{"norm_eps": 1e-06, "attn_scale": 0.125, "bias": "all", "parallel_block": false, "init_std_qkv": 0.015, "optimizer": "muon_variant", "lr_mult_o": 0.868, "lr_head": 0.00578, "warmup_steps": 200, "decay_fraction": 0.822, "decay_shape": "linear", "batch_tokens": 131072, "seq_len": 2048, "doc_mask": true, "steps": 3826}
MLP neurons of a small language model. Each row is named by its layer, matrix (up: input weights) and neuron, and shows model dimensions 144-399. Each number is 128 + 32 x the weight over its row's rms, rounded and kept within 0 to 255. Numbers have three digits each.
Before each neuron's rows, "fires after" lists the tokens most often just before its 100 highest values on Wikipedia text that the model never trained on. A number after a token or word is its count.

fires after: "'" 31, "was " 13, "if " 5, "and " 5, "said " 4
L3.up1598:135100114098164160111103161187105159098168146139134128181131064090146164092137134141105156096128180116117141123167217071074092111103118175143139058083106119094098155131123137101131133069125073073170145097091139113171113131122120104154172162150156148115067111055146125083175105158193142087152105103102098132155094155158104139129115145169075106147052104139170142099105126156159108144120151099126126108168138144133131170149125167156121129136120154065132136131119167148117173147124071104095117163093076168159136126098124118178131097151057134120121102177142145135134083140095111155101145192146128128206144123182120133167106066088113103121123134139096096146111163142110110118161127083081160110180177186117149102112114146092141060058180134114138144069146133111064140138122088

fires after: "==" 17, "and " 14, "===" 12, ":" 10, "| " 5, ", " 5
L3.up1510:156092134162099087068169157104133168163159148107091109118183128102197148101110127105162130180103135089130110156168124106029186091192125102120122145163097090182086083139112127160134110185107179129107128086123118129116051133061152127163090097176174134099198112089193089064167073176137155115144080149134113094204116135084143148157140109141103169143156068082086049164142092111133115102096130127140125109133122102154107129113191075095091110100138178077083111180167112068112122112124155099101159112129068135108103182140089098127047138137119098102153114113155149187141162122145130108098120165112138150116128180088113104145125097159097125145158091117177177121131151070172137159167090153111103153179112092118137181109126198153123089074152126157075126172102132126142217140101125

fires after: "the " 27, "as " 15, "a " 11, "In " 7, "an " 6, "| " 5
L3.up703:147084087134132143090208199088131129106132142119068153082152154104113089106086113117125104184087113096129113103139149123128120112150116114136062140110082184137103190135115122163187085125087157193089108175082147127073097116098128080086175157131213194091140117136141130178142115193134116134099063098149146128075088135108117170102121138184131128115135144083149092136085100074114148139136144080184137141162120192164118144124133139141131114122128172067081084144140129119114108133130126130089110115117095089133137141178160167135133132166137051091117102182188094154153131129140156119081163120124196105158129124133185098111157139135098162117136128135086197127201089102155085150071088135080171190115096121097158114076135156085171184147160067151115106141058125164154084116117201

fires after: "as " 36, "| " 22, "." 12, "As " 4, "0 " 4
L3.up1044:117159124144115138146149191147127095127154068169150167119129159128108119076127138150135111117053145061140106143108104123095130111104146162115078183115130156145100144094134184087163131155132112161116168126090109124136138136115143093115141152188088156168109094140140122083116139151163089143150153128171081190147148070109129197120110071097223128162177163133152113157066159145101162148113168142118127162162064120128192131094116120087071145133119185175116164143090098113142099125095142154161118135178151156097103176138121106147129164105135126182092093141138135155124062154090162107152187157173114094154126108115155131153131134081100170119092094160168132064158121114174108084162141122099114162148162158082116151121161140075153114159140129143086144172112104140131104133061109

fires after: "the " 39, "s " 11, "its " 10, "his " 9, "a " 5
L3.up1601:073172147113104156155107150164142201129100130164135109065095119136170178146111187165141093137183219103170131144102120047080108113096178052133120121205161206156097164122155099085102160149180092061147135130127137107133094133144146146180157088110084119120141112050138121127095109136069106106118126145167158105102128169158088139158171121150146124108133105126142168145137114118037128165099148114111181099101114139142128114133127120216091180143116145176107185151159111147109157097154131155118123107161120106172106137113109133113144147101134137133120053113120139121159134122154142145110083141135107105129100096102155143087138121165080140126107137148097057096073101138146113073133131135107121156082158166096136133122167147068088118119145169107174112080212130152139128087159097

fires after: "; " 51, "| " 15, "." 13
L6.up1333:135129166177091174181156156164141056107037155153113186092138115176112173076136133120092029108080078125115133102179113118109096168137119137157114114124176120173088062136107145135190148162120097094104137095113142123097140097146110114160223055112124153107097115174151071126153133169056078174127123122087140170135098133157129173089152132106152133134152179113152190173143169117139106181108117179112124073093143186107190129146113096138131138131092134127149168097154144087149153126081141150135155123061183076156195140110120159070098152094141147181094088136093144106127142105112145152091209118101165128131056147129104080128136102161142132158125118111123062158092136129120203163187205164071086120109065118101192123138116154120105104074148144111098135102112086165117145167100105

fires after: ", " 35, "| " 26, ". " 6, "in " 5
L3.up979:170099150145104085121165125179137106171123155087131116138143150131176167131172175077148080102123102144095067100131103161128148080126145127101142096138131077200119143100187113133084144094168096117120085119138158139111150144126155174116162113114105086128102143120093170127164169135160114176134137115122113153160128122138075191169073085140100128116113157119053174128109129150132158178185109124121169173118155087100125161084110079098106135065155119097169126106151144157220155156141109183143139198167118127116098071085051136133072135085152094110184110074156067170181120096134176135168101151144139143168132111079077164120149114179167185126160157131133164157148088111156166149191169110127128096135055148158138142140133128119069109085112127150128214139151083154087156091134098

fires after: "the " 28, "for " 13, "For " 7, "During " 5, "\n" 4
L3.up1108:112119107116173124138123120104161091093145130151145110052110121166134179116131121137131117142107177100057134121129063119126126116166052189081149108064160175153109194101094136223211133119140146138115104157050140194075117134096086125065155148191109206142136107148169140158184147113135123132109132140106094141100150162108098169130105161128131113125097124082096096152077158124188178120109118162122125126152161126136131151122114129189110132147127179106165122164176158077107110160091109125133130081153100099151089161162126213134160142136109189143127129158177091107114179072144146110081114161122107134161096105126051065123112110181129112117140090062121129154097178101144148073124108162104163160144132099144146174119141165131127088115159073136110059154064182108134110067100122

fires after: "| " 36, "—; " 11, ". " 6, "where " 4, "with " 4, "; " 4
L3.up458:152145119177096148152107156132125103094031140115161171122184150107158112070128170185124095169088125160152138179169112166125153144160070140123103139092157154122179120130139129138102124177100129097118130155119143138126058106134121050136099127116087100078110117075085127184123079134135149150127167155150132117117136174110112206216086086188106073123155126093115128142129108150120146077145139196065134116067130127101212124065110146212114125148087145126135162139107130159085159159142117135086073157189068107083124127124149206078121126145084128101120122177136158150104094066132129143112132114113216153143147117149146141103184047076124112134148119112122137158132123084114161126101152149084078091146056150160169158142162142158123091090135145140115177110149136146152190142074098

fires after: "\n\n" 20, "the " 17, "5" 9, "in " 6, "6" 4, ". " 4
L6.up1062:136104127098162161115103118105130156140133156162158140164093148132111107119062109168123112137141133183120109139088089088127147084105120065114132146128084141095127075078112159162161103118142137067099112159098166071129125159169128126182141082125121133152162127134155099133116143129229117132083141107108126206196138122144071198189093094147108127147107126145128110087136126094134126161192074168035167129091167142111149123173122082130091116177141119145135100088190150131132130115158103116104142160147124110171110133115092114160125069122142115171131155118097090155122114115124117114119160069091110164149124164188106078170148156134162152090105084118164118176149148167156153106134123170161140184075082158077115170099133075105107114215141122143177151090092135112077106143055163

fires after: "6" 34, "3" 13, "2" 11, "7" 7, "5" 5, "0" 4
L3.up610:047099146137092071152187099098063144178124099152104139184092143098180074127161131093105147088154110150134141117104122115150052122121090106159115172117043126117213106106131182113106093080213145113126136143149188121158105091132111096157113114173133093151138132152152147157134133109182111121128146086096101159080105072173124109136100176127088141123124090096093169133152146149178129122157137121114160146131151094110145130143171123136062115129083139129140167059170106160158163172161129109104107103091134150109151144083150116142148142083146150160132149114158083128079092145116173108133166127133154089162103120152079087137174127085133129114081154173113120134149106074089198095056154130129108077059098128139127120132120138111110126088135132105056171121103118088153127087104090

fires after: "| " 25, "Win " 12, "Loss " 9, "kg " 4
L3.up1579:124053111122023129171162157092160160191047125167165081112166137151140115144133151114137138080107175102148077123146107135135123078116155124126097185104162156132104083106159161133144143177202178074110128149110114136134084101096176095121140055132074127146158107130090123121179055155097144106082169080152196079118079116151130080102113093148105151106136166122112110099125081151101127131159117137105099142073112131228128137108104218126163142104172079135150150106158067144136154113102139172139153101153154166093106119197103145121087136099098098130115142130120149089195162135155140132195169127152156106136083119150110158165093150098158122152109115122082080130113192140152187186058117084170107093099147125156121130128120152096100162080105113106147079104137154103126175111186137

fires after: "in " 22, "to " 11, "at " 10, "the " 10, "after " 4, "In " 4
L3.up2039:124117149159129119121163113117081110138154128074125134116098129143232137096102157082093113050167164143095119093097106130141125126146074144117162174096132118100163157121180135134131168130129087083118098167091145169103141094111164112111107094121143160189140197091105111120128141183125157068102150128161166117097197171112132186133152195118168146118127089153104067144116123129131162126179096163139179146132181059119112119138187131095145064159187144114190158159153112100167121075081104103123137144120127144135085135142104199179100160111173124145128198149113133138113090104179121125102155153102141109142131150103122120138136089134093059128133093120136155205081117096141093088143128127144141156109174156071158207097153078117063100106068116130190124143120145062105173117074103

fires after: "6 " 18, " " 18, "1 " 12, "3 " 8
L6.up2100:142138149076108141125053161178150096118113114143122099131076179149170111130135136117139127133140144097132161118098123151145118136146135199125086146110103143199176122116153188168106152155109117080122066135132096088108116150122119147160128109128139130092156097133088121150180123216122134076118111145085090075160159108189188153126157078139179122091113152148155137185098092148162122140212104149101083172153089121132100135183141126107124086038168166137143129066134107165146138082137136153154112153118162107123152124111107115150109145106144092127110098215133103142177153118150151109206108124065175141140117115058135111053106155133087065045138129085120120109109224077174135135129104114149102136124123083094052166136170146114137108094134134161088132139115111120128107131135121

fires after: "a " 22, "the " 20, "an " 7, "there " 6, "in " 5, "The " 5
L3.up220:120089189105132151174079161142184150117096125115197071139082153126063091102120107110165098128094113142184176147116165084162174112125145113121119162108086108130131166055103084128172096144148073107128185171119131135150152080112138178131064115113115143173208080137152152167088157180179152173149142082114102147138147094143182152118103118141130102125168180193122082124196141130147156171094070159134155103134135149110102130113104135180119154124104176124145157110109123111076133179119114077060173100190113157097173133124132153134173100111199142145133143126170050182183081122146155090108041151117133142174081160108159124065109112154101113163169094154118104141147160137134069097119155157105128088113100028130106119097105098137139153135163117134107161107154224076121065162079120

fires after: "1 " 25, "0 " 15, "| " 10, "2 " 7, "3 " 4, "4 " 4
L3.up135:116112129120078109146150097115134190070117057124158150108157148147116146065149116130124134129102109173173142146130127143120072140056181141119125134088144140137153127088137185152145151113173077119135158153118120092139152148190118174143173105137098151187069093114116114102153107162147128068089141035144095119180151109077055148150129137115176116159113137089150112125096153123096105142115125115105108124113107107132121155097131129120102153152134105052163076098145139056150149117150117129109113102169122179100090114140097070096179088080112142136132177092111110150135141096092172126199151158105154147112125118051125133129125173126115160136149083116084176160186111126160138087121104135106106143087106137052198120106113173080117193100175126139081105123099129102124116150106137

fires after: "| " 23, "\n\n" 10, "No" 8, ":" 7, "==" 7
L3.up2004:180113138074153140135193148190095160047168140150147062142154130144134143130122120079149100141109137117143092145187127164119142087160136130022124107163144157114163140114131109193144150150129118097140094156134151073176098145122136104094121105112105166115143148104153067113160135164134080123143199120138102171088171160099153158170096160145180129075162127100165073088115134092104153170096116114103139129090147145133095092147166037086141109139122180108117144181118098127139130112128165080108129166109110149095103153098093139160083111180139144125168161122069110150112136112090133140133158112136205142125102119122149130147114145112132155083164188129114142100088148131090142115081025179084141138144058147124162145120150098114150091136137142088080129181128164143101065167159165

fires after: "| " 74, "01" 6, ":" 5
L3.up2021:126114170123113176086176131072130138103108075097166111128137142062068164125171142105091151106118088091168119144102135137129136133172119139131116124109118131038142087163160110138206128187166131129054143136110146052122148161131104178151188100159198079147134065073120140140173079169120143176092099079160121165094073089095118109121143097106134135115171169149112077122080150134122113138124136074134091117155109127123161178180101171119092117099164087131029130099114117169173169180163154141145127140164113174085188103186090104129132131075065135173137114191119140110160156113131121102122171083119155107068187162097224118174113165092152110132171143112103138128109112133140134082140111103079067099089153093119149110144120126147153122167094154083105144169126094117125133143118112

fires after: "was " 36, "as " 21, "is " 10, "became " 6, "and " 5, "also " 5
L3.up2134:119114156145129087159110161122104073082202154118122120102090130151180137073160170126134133121160251126125104136143085097120112128144027140155097158053113133089127168125103124123165143116126107118146121048155094173177067159043134164074093095181097192138062151128126077048123098097134116156140130137232136178154082122123151106118167072186097159110101088140124149120108176124197147129123064088137127125176121097172187173145134083081106100139140120153109110171086140126133179169145163162078114121127148126132156069120157101098077090133100112141157123177062154132106139139153080098077173150132095110162132103116126104159110169066156159077142165144133099115104139146083153132094137148146152161176124167149086118050160132110141107073161169167113133149112125090042125105149084

fires after: "\n" 63, "\n\n" 5
L3.up168:160117105110149152134121097082089110131133167144097107117101163135232143091166108123124169104124102203160106137108129100104081158186148188127116131105124143197093143107146121159128140164187135158127126149105077163156173107156157136073125133149131144111150122168133186137146122124082097105110137141140169110124170101106022154128176140133091185138107136170160181140189182118124140124111135124050117136125141100136106112132109111123113069105088118117169176113155171116133162053121134122090138112125128127139141105106104145125151115098158232114144215163058095101145104143128139150115065175174118111114105122122128164073128143116133094153121092111086140094139099148143088152167105148131145184102179142129139158143146090173184072131124109118133129156118146114098123071162099

fires after: "| " 42, "." 21, "0 " 5
L3.up1562:064085196114181131118118147139158073129133115087140145099148110091117158167160093137118143165130118096152164156094153136106105118117119119195085070095110061123107174121106084127112084092174171154101083096147153086091158161156125167183130146121109094168097093087119128132141124110117074107085088180152140123149108110064112127092132063165126156123108073136157110144139141123083137113170195150114107117195078113123165113140120154166134102115201070134078149105058146147136172126148118150165137128111103199104107196066112138148102134066101144101141127174093123114119139216070154161151096112118103101139236140167137179116130113085189115106123139126118149157162108090167159116185091063091091069120137126113120165111113099140153121125127102037125107135100140090158136097131064

fires after: "s " 20, "his " 20, "had " 8, "His " 4
L3.up1818:163106134095098111132085111173104122139100098163029122171053095093197094102157146144123124082167109151166126098058177175126086136171063076095088133177114114096131069169153128165139143166174098049173183101146136137101127175124142092202140086034049162055084132167119106100147165160118139132150081142100101188167140158188125131177060124156157179117143097127150148132179063191121139172109135097108174109194145080135123124115135135174132114146100097159075152203060111159121125116110114156151141097096158134156141118129152118123234178118151140147141107169074136084093133150143129139055168103104130153151128166112131081117186136148160183129052096093150170133095124126176164185129124141169129143164100129144139144180169164146102129152110133128163081131212090136157104168110121